config.toml
n_head = 8
init = "normal"
warmup_steps = 200
MLP neurons of a small language model. Each row is named by its layer, matrix (up: input weights; down: output weights) and neuron, and shows model dimensions 32-127. Each number is 50 + 12 x the weight over its row's rms, rounded and kept within 0 to 99.
After each neuron's rows is what it responds to, as a language model described it from the Wikipedia text at the highest values.

L3.up3710:71 46 62 80 51 53 31 43 59 68 49 70 34 49 43 54 41 70 54 46 49 62 61 68 31 44 39 49 46 49 55 27 58 57 56 37 67 56 43 54 59 56 51 71 35 42 64 55 59 38 41 42 32 50 29 65 40 64 55 55 61 44 38 54 44 34 45 34 50 47 56 56 37 47 51 40 48 44 43 70 49 52 55 68 52 44 44 53 44 58 55 47 36 69 45 65
L3.down3710:70 40 29 52 44 30 66 48 60 39 44 67 48 65 40 28 48 44 45 50 48 49 38 61 53 44 49 48 50 41 56 51 50 27 35 80 39 44 35 27 61 54 39 35 40 39 59 63 45 39 29 59 60 54 55 44 45 44 59 42 53 73 59 65 60 22 44 24 30 41 55 69 43 65 44 25 40 60 33 68 58 50 49 51 44 43 40 30 33 38 54 43 69 43 40 37
Responds to: Final word or closing == of Wikipedia headings, infobox labels and table headers, such as Senior career, Review scores and Candidate, plus list dashes and separators.

L10.up3369:70 56 61 52 55 50 46 59 59 37 64 52 33 62 63 43 44 39 42 46 51 67 30 61 51 43 57 54 51 53 65 67 57 46 37 72 40 44 38 52 62 50 39 56 52 65 51 57 21 47 37 42 54 55 55 40 54 60 64 45 46 54 34 48 56 47 57 65 62 24 55 45 38 48 44 47 62 24 59 46 40 41 44 54 45 45 55 34 32 33 45 33 46 59 71 59
L10.down3369:50 35 61 53 62 45 47 35 52 46 59 59 67 35 55 41 43 48 63 41 48 47 58 51 32 72 33 67 36 55 40 47 40 57 72 66 41 44 58 49 54 48 60 49 48 59 45 57 63 17 52 45 40 38 52 48 54 42 51 58 31 37 63 56 49 62 66 32 35 66 35 34 52 61 57 33 25 46 49 53 43 30 68 53 70 54 46 37 53 54 81 17 48 39 52 49
Responds to: Colons, pipes, dashes and line breaks in track listings, results and election tables (3:39, 10–9), plus mid-word pieces of rare names (Knockbreda, Reboucas).

L5.up986:48 49 63 40 45 50 37 50 48 57 31 68 52 73 48 43 43 77 37 29 65 57 52 48 38 77 60 56 57 46 76 25 54 50 27 36 58 45 46 44 50 62 54 45 33 67 65 60 57 62 52 59 43 63 44 43 43 32 51 43 52 47 65 60 42 60 47 42 52 47 47 51 27 43 40 53 66 45 71 46 74 41 27 64 50 36 39 36 66 39 35 63 57 74 34 60
L5.down986:50 51 50 57 74 63 15 57 51 36 66 55 47 26 56 69 47 53 55 56 52 55 36 39 63 45 49 66 44 63 29 62 46 48 47 69 58 61 54 42 51 35 50 49 49 48 64 31 39 42 33 25 62 58 48 53 32 64 46 61 48 37 36 38 43 48 41 39 65 68 47 55 74 47 56 27 46 44 51 30 44 61 56 49 53 57 58 31 45 49 58 45 43 41 41 46
Responds to: Mostly colons and decimal points inside numbers in tracklists and tables (3:40, 2:12, 1.19), plus middle words of multiword titles and names (Culture, Code, Companies Act).

L5.up3387:64 44 42 65 60 54 49 37 60 69 57 54 22 76 59 62 53 59 50 46 41 53 41 53 25 44 44 36 36 45 60 51 58 45 75 49 57 54 55 49 33 55 59 63 41 52 57 72 44 48 35 48 43 54 52 63 59 62 54 38 47 43 69 25 57 48 29 34 25 38 54 62 25 43 66 37 63 67 50 69 50 37 61 46 52 56 60 44 60 36 44 50 55 72 58 51
L5.down3387:43 77 54 16 49 62 64 67 60 48 41 52 77 28 39 51 45 60 44 57 50 48 57 62 66 63 61 46 65 62 50 37 42 42 32 37 60 52 63 51 81 50 55 45 46 34 33 58 64 58 55 50 45 43 40 49 38 36 40 74 51 72 33 52 53 49 61 50 68 59 73 49 78 52 49 67 37 40 42 39 45 67 43 59 55 43 50 50 35 56 49 53 64 55 42 42
Responds to: Word pieces or words that complete a multi-part proper name, mostly places and institutions, such as Portad-own, White Oak Run, Cape Town.

L10.up3859:59 24 44 50 47 30 29 77 56 64 55 54 27 40 45 49 49 42 19 30 56 53 37 57 48 40 52 23 65 47 40 51 31 43 25 74 56 44 63 54 35 27 55 51 40 54 51 64 50 76 38 46 72 42 36 47 39 46 41 60 45 36 47 56 38 50 51 65 34 43 53 54 52 33 50 31 55 49 57 82 50 52 64 58 57 56 25 67 40 40 52 32 33 56 59 65
L10.down3859:48 45 40 37 62 45 50 60 43 53 67 37 48 43 62 58 59 36 43 60 36 41 54 56 72 59 36 36 51 36 70 39 46 54 34 45 53 34 39 67 60 46 46 51 42 66 55 36 63 59 59 58 48 85 43 60 39 44 53 62 70 60 62 47 42 54 58 31 40 53 52 53 61 56 54 76 39 39 52 55 60 31 47 54 49 53 59 75 52 26 73 54 58 61 53 67
Responds to: Word just before a result or achievement in sports text: team-name ends before match scores (Linfield 4-0), and subject pronouns or determiners before career verbs (she made, earned the).

L5.up2437:56 58 43 59 49 40 49 37 49 41 42 29 30 46 62 60 41 50 48 52 63 66 45 28 24 52 74 72 58 55 48 60 49 60 42 51 55 36 32 61 63 44 58 67 49 52 58 44 51 45 45 44 72 52 48 39 52 50 66 42 60 42 45 51 65 43 56 53 36 71 42 50 58 36 73 58 40 53 33 33 78 42 43 48 68 65 35 55 71 19 38 47 66 55 51 67
L5.down2437:58 50 55 48 43 51 48 34 56 51 43 47 54 65 40 44 36 61 56 58 44 51 55 59 54 52 36 46 39 50 55 47 53 29 54 56 56 49 37 69 61 65 85 36 67 56 57 54 44 65 64 52 58 62 37 57 46 53 68 67 63 48 32 50 51 60 49 61 55 28 65 63 76 57 43 49 29 54 62 49 74 49 50 58 63 36 36 62 42 59 66 35 53 52 49 52
Responds to: Head nouns naming a created work, medium or product, often right before its title or a modifier, such as film, book, column, album, system.

L3.up1836:74 45 24 64 78 49 36 58 38 41 58 51 62 58 59 46 59 57 41 18 16 39 47 25 23 35 55 37 44 45 67 47 52 51 20 29 41 57 41 48 58 48 50 46 60 51 64 47 49 61 47 48 42 38 54 66 35 37 69 36 46 43 46 59 42 49 38 55 46 61 83 54 50 64 55 47 43 41 40 75 35 28 61 36 64 55 42 51 56 41 58 73 67 57 51 59
L3.down1836:41 64 63 27 55 58 63 39 72 42 49 70 47 56 46 45 60 52 63 55 85 73 53 84 77 79 50 40 52 52 49 54 52 54 61 66 53 49 54 54 43 68 63 44 46 53 51 55 70 44 59 58 35 55 31 32 81 45 34 44 70 64 43 61 48 60 59 50 47 38 34 42 39 55 41 60 64 65 44 31 67 67 53 69 36 45 54 44 53 56 30 22 40 32 52 33
Responds to: Content words that complete a noun phrase after a modifier or name, often followed by "of", such as royal family, sitting member, dry season.

L3.up3997:43 44 71 72 58 55 41 34 50 65 51 52 42 51 45 37 54 52 34 54 41 45 71 47 45 35 49 63 55 53 38 68 51 48 39 76 62 51 68 50 73 38 53 30 29 59 66 50 52 56 63 35 23 43 52 44 75 48 22 46 50 55 53 63 51 49 37 57 71 49 42 18 32 72 28 51 27 61 47 33 50 46 39 52 49 59 34 61 34 35 35 56 61 46 22 55
L3.down3997:52 37 58 65 56 76 46 40 60 59 41 61 33 42 40 36 29 38 56 57 47 64 55 47 56 24 52 57 56 72 35 65 54 43 45 62 49 60 71 49 30 63 63 63 43 66 36 56 65 61 32 23 26 46 37 51 65 51 50 55 38 56 52 50 41 58 41 58 49 23 72 41 36 46 53 27 42 49 67 31 42 46 24 26 42 41 68 34 37 46 52 27 61 36 37 47
Responds to: Words in football results tables and squad or goal lists, such as Home, Total, Other, the United in club names, and goal-scorer names; occasionally track-credit words like backing or studio.

L3.up1304:54 52 40 48 49 51 38 40 55 48 34 44 43 56 62 64 21 72 55 29 65 43 52 43 10 54 67 55 44 24 44 49 35 42 43 45 55 42 50 37 56 45 67 64 41 59 60 48 31 38 63 59 37 66 56 55 82 89 37 37 45 56 70 36 56 66 69 43 52 52 59 66 41 70 43 55 45 56 61 36 57 58 42 70 43 70 50 56 57 33 78 74 27 63 53 64
L3.down1304:55 63 55 38 54 35 42 52 44 43 65 64 44 51 21 40 54 52 63 50 52 55 56 29 58 38 51 56 58 82 54 73 78 63 46 62 34 77 52 63 20 31 42 44 73 39 34 44 63 61 38 61 50 46 29 51 35 31 50 41 52 41 54 39 73 63 34 50 70 29 64 46 54 47 42 52 57 55 54 49 42 33 52 39 61 26 55 68 40 32 49 19 46 35 61 48
Responds to: Words early in the first sentence after a wiki heading or title, such as commune, founded, has; also closing title = signs and colons in tables.

L10.up1914:48 48 66 56 48 59 58 38 52 57 42 44 43 44 50 63 32 36 49 67 46 30 56 67 42 48 44 30 60 63 70 64 60 40 50 55 49 52 55 47 50 71 60 71 49 64 56 37 27 49 30 36 71 57 46 45 71 49 53 61 53 50 52 46 59 58 48 39 64 50 55 41 42 40 44 76 56 67 69 36 60 22 40 56 82 51 27 30 51 49 51 43 48 50 46 43
L10.down1914:35 62 55 36 39 49 60 31 61 47 31 71 62 58 55 42 61 44 47 71 50 48 75 48 56 61 52 23 33 39 52 28 50 46 35 43 36 55 65 39 51 37 65 49 53 48 47 43 34 36 43 23 61 41 32 44 32 49 34 61 50 53 38 51 48 41 28 50 59 52 26 32 52 45 43 43 58 38 47 34 54 54 42 53 49 45 42 64 60 55 42 68 61 51 26 36
Responds to: The final token of a person's first name, just before the surname, often in table cells, cast lists or prose, such as Louis, Cyril, Zsol-t.

L3.up3016:46 50 70 41 74 52 37 71 51 42 64 56 58 69 46 46 57 42 39 60 56 58 52 39 39 70 66 39 41 46 21 57 65 44 56 49 69 63 52 52 63 66 40 60 57 67 33 52 52 50 63 62 69 39 58 50 41 32 56 50 60 55 53 59 42 37 34 61 48 57 41 39 54 46 36 41 57 45 31 45 26 36 58 39 43 47 35 50 40 38 51 52 30 60 76 42
L3.down3016:53 44 26 51 19 50 73 48 45 55 36 50 48 34 50 69 36 40 69 41 48 46 45 67 49 45 38 72 56 50 69 60 30 71 46 49 36 47 32 42 59 49 82 44 45 31 43 40 24 39 48 46 35 60 63 45 54 55 50 44 32 63 54 41 46 49 59 41 28 30 56 64 61 44 54 48 52 54 53 51 74 58 29 51 43 53 65 60 59 53 53 51 58 49 29 64
Responds to: Words, often after the or a table bar, that open a compound name or noun phrase expecting continuation, such as Atlas, bond order, positive regulation of.

L10.up1015:34 46 40 62 38 47 78 59 29 43 55 66 24 31 60 50 61 63 70 46 75 54 65 31 56 31 47 53 30 56 20 93 42 49 44 51 70 58 32 42 46 49 48 59 61 47 45 44 62 28 38 68 50 42 61 67 45 46 23 45 68 36 37 50 52 27 53 50 55 55 58 48 49 81 33 51 58 79 59 61 65 40 53 45 46 56 31 53 53 49 45 84 69 68 44 46
L10.down1015:45 48 31 60 68 39 70 59 41 44 37 71 62 70 48 52 31 54 35 53 33 40 49 33 61 51 40 55 54 47 40 67 48 37 60 49 52 33 57 56 55 37 38 43 48 37 48 51 39 34 75 61 55 62 65 54 65 42 79 38 32 54 61 59 76 56 53 31 46 34 36 50 55 60 38 40 44 35 55 46 72 80 47 61 54 63 41 63 45 47 60 66 52 55 51 61
Responds to: Tokens deep inside dense technical strings: SMILES characters like ( or n, chemical formulas (Mo), coordinate decimals, year digits, table pipes, superscripts.

L5.up2896:57 56 64 26 48 54 58 49 51 58 31 54 67 48 46 48 44 58 49 51 54 47 59 62 33 47 57 40 59 48 45 40 57 43 43 54 58 49 39 78 51 48 41 53 45 54 57 57 37 61 51 55 32 59 45 75 40 60 24 41 63 47 37 48 49 46 45 52 60 44 67 49 36 42 32 41 45 35 71 71 64 27 81 69 48 70 42 43 44 61 70 49 51 40 57 58
L5.down2896:44 44 44 74 38 45 50 47 55 45 66 50 51 43 48 35 52 55 46 46 55 47 39 54 46 55 46 76 39 60 62 50 48 56 52 43 45 45 55 24 56 51 82 54 57 41 59 37 58 34 36 45 64 47 33 55 56 50 66 59 44 59 49 59 56 40 50 50 34 44 46 55 67 61 67 42 50 59 42 43 33 60 22 39 37 37 31 41 40 28 28 66 38 56 45 43
Responds to: Nouns or numbers that a following phrase completes, such as games played, regulation of, pollutants; also table header cells like Destinations, Final, (°F).